config.yaml
d_model: 384
positions: "learned"
qk_norm: false
init_std_down: 0.0
lr: 0.00574
lr_mult_o: 3.0
beta1: 0.95
warmup_steps: 200
MLP neurons of a small language model. Each row is named by its layer, matrix (down: output weights) and neuron, and shows model dimensions 0-191. Each number is 128 + 24 x the weight over its row's rms, rounded and kept within 0 to 255. Numbers have three digits each.
Before each neuron's rows, "raises" lists the tokens whose logits its output raises most directly, leaving later layers aside.

raises: ")\"", "a)", "an)", " medalist(s)", "s)"
L2.down326:132115160104163148082134151115157146098124100167129142134108140121149191141112122155105163171098132136116141167123159155078124113138161128107146127186138103093091101124140116112102133147091090146131156080123127084087154097139106135141120120146084152143108128105154134143139139139165184149081149141159115170162145152146120147125138108133104108143107130138126084140141110150092120113139107138069105142099131124134114124141091138094143106125113122150166168100131134128098130109140138129132100142119115110154147133135143129098183166113104137103142157111142137123089087133134132117

raises: " band's", " year", " year.", " year,", " latter"
L6.down411:160152139111116089143145119119120112136141146101129119131129119152108140105129147157135145109136154138120128113150139133112132131165158118150120169110081126137092134115171147109102111112157146108127135155130096106115119148130140150127111161114118143127153152135135103096152110146155109172170086146199159122113140077123134162107126128138149126137129103159131108111120119131095133141149095121109126128131101128060161150159123119135115091112150127115121174145157129160114173135121168139073112132120118140134140165156159096128163121124111096130167146144147159139101150118114073082

raises: "\n", "====", "==", " ==", " ===="
L8.down348:121123116086131109168133124132157149107150142063080146136124135090160095118145094117109144119112134148122123164115143112092133100088115124129127089140146146127164103142140105107097123141188103127155152171136116128135164104127156145141145186148160134109120140131152135124154117121115149176122172162167132167140112170106116167100118149106143115104138084122134139158141125157115142147140146116172192125088105129102118174110127116135091135139121080128147143125106119126159100137085116098099120091126127085151121171130168091124103152088152113138114094136105132104164136153131131113

raises: " month", " years,", " day", " period", " years."
L8.down37:102161135104127155125127126162161126123121131109114150108109119140143129145134099133112119117120133156153140128116139127119128147147119080109148118120131133145126140133148143073098137115130127155122113096109118086147139145096170150122091103099108106151144119142132165100119132143130116171130172119161144118130115100107129146095127166127134099119171155118113094097169128163112129130129110119143116092091136098134080106172138134146163152164092152128100104130102103142120118116145109095128124143135133122143156128167110154156114168168182097096085135127120124152134137142131166154

raises: "|", "\"", "\n", "====", "-"
L2.down1418:170140139108148175159137123127142157096118174106118152111129122147134160163160149105107146093132158102131113106137145112137093129109143136140090150125121121108149095115117138094062115175143120113136182134153142153096148133099156111148089205117116099114104099141139143124155109129112148155173132180091109123125130134119095126135147126116130150131149114113130120136148149153152119147140123124155134151176117084159131139111160145143137159106078149125139106147109126161089122110094192109144099135123100132165105140114117127138113061095085112142098105102135146084109131156109109139

raises: "i)", ")\"", "s)", "a)", "P)"
L3.down1297:117134146123177142195149112096164108130140159108127158091163129141109150095103098138155127142126149161103177145129132119129155131117120128099122101172129131076120117070116062080137124097123098121106148121164150110124131145125119151108141105154154138129167146107113145113155122165109094112121100150140153170122146108144125153129131104129154138163129100142130120112129125169104141131123133092182137148127153159166117079154097133153109108147117143111137133114128142144105109137118145152156106122142126128154127091179110152137127105105140151161085159162079146118112144111088132104

raises: "====", "|", "===", "-", "==D"
L2.down1417:097169171120096133149124112137177178136094148124147135096152125116117134123110120127075149131168106094141118149143137150135137093145124158143134074187137105138140095129128129094106135137193104151098153109149176131119127160180113101153098175158141110131124110137135141100142155146120185116126143156139154115138143136130100120128103163104135132082117134132120116128093122120145119135159129105161160146171134138150117152143135163137123139119119151124176109115175134111137124122132135102064107133094125147123102109091102129146121148096136120106127114120112131145163136090103094150

raises: "|", "\"", "\n", "-", "===="
L3.down841:117167100115130146133121088112148120116098152157168130118138091113094136134157106133085168083168117092143139139118063129120127152113111096143106106125189149133137122125118143137088137137151102132126152151109182127141135121113112098169089161088154099134096072174087117123136116089109148099154148183101149127118134164132103111116158136122152115086135128133109133101128136125130155147154116139136126132171148145129094101126131173156104172122120135156198133136130129118158120107168159123125074144124154141114084123105125132173111084104141125158122140114098089109124127120116121122

raises: "):", ")\"", "\":", "==Track", "ation:"
L3.down576:098123170114140198123148141093149094133131121154117100147081105124112137111105148165126124113170124101122119163109120148111106112151112127114158086124173095131150134114119104145128141136095106112107161105132142169122034135139137125104126130133117097145115129136113140133126125137170139107124140148102111128101158161108120171141135080117170102134125115158135113150132171122115113141094133122156175153130137129116111182134166148131104127114141105123140136111170121093090143141148162115127078172105134121152109155158134117142099153159119108145126107098132079151138143070127121123

raises: " time:", " years,", " month", " hours", " months"
L8.down946:122163137147137157180155121147142121067125154139113148133113128113126108110101111132122160131133108121139098132107107163141130168162126117132146119099128119144116113145104144099138157137170103172136111072126165141116191125097164153120141108129132087161100106119123139129163128137134095115117164156163114105092139148072139135123149089119131109127138107168117124126188135140161119096139096088151126138204139139102161121124120120107131139143083119117120111132126131118125112140160139110120101086158076147158126088140088162131129100187146085110154153152121123186066164108150136117

raises: ")\"", ".)", "er)", " Press,", "s)"
L2.down759:109179170131164125082127132106114116106154085147128105175116122099162145110140103166116159211120149144119131136111144154140096114143115125153126120134167122116114129121150114141128122137103158098151142141157163091143137114137136157138084105180127109143131108109099097144137103130178154176116114188121148094102156109164166090103126124138146161176121163112119143143150120127122110098157164081121120106112160146093103097128086149118129123106138110111146144122141154137113119119132115122108111117140149096175112090197111108108102126144120120121144137105134132176142131135124109149

raises: "\",", "”", ")\"", "2),", "an)"
L2.down1400:169123120111122149135099102125136173091158115090096126131180140148175179112103136170092140148152169140135185104122147143121060094154100165156129192117108104101161124120141142104129147132114149121116134129097105097128148145126105111137110124179101110108170132105096173123143154133167123123140130151147127136126105147106125163167093131132114125154167124146133094127119138143112134116127140076143113152093190142097101160162129130084120120118129151145131105161139106121093149171146112163150089164110125104131149107095108132135181100119096103124103142121096191095168074079108127151

raises: ")\"", "):", "a)", " Vers", "set"
L2.down394:114155188085127150094119173115087132113122196156178082166099113122147158118130145121137138095099150129097102138125119130126093106141096091149126133134121090154164119080122114119131164151120109135098132118148120127094142087111176145090173141172115106126121133124138134121125139131143159144183116157142110152119129089125114130141127130094109142172153113119166114115119149176132121115150139109080104131124139096148098169155115127149127132123142123115161108148118121153109127104099139141072090096150140126132102171154137098113149115148074100089109106129172113115099089123138158137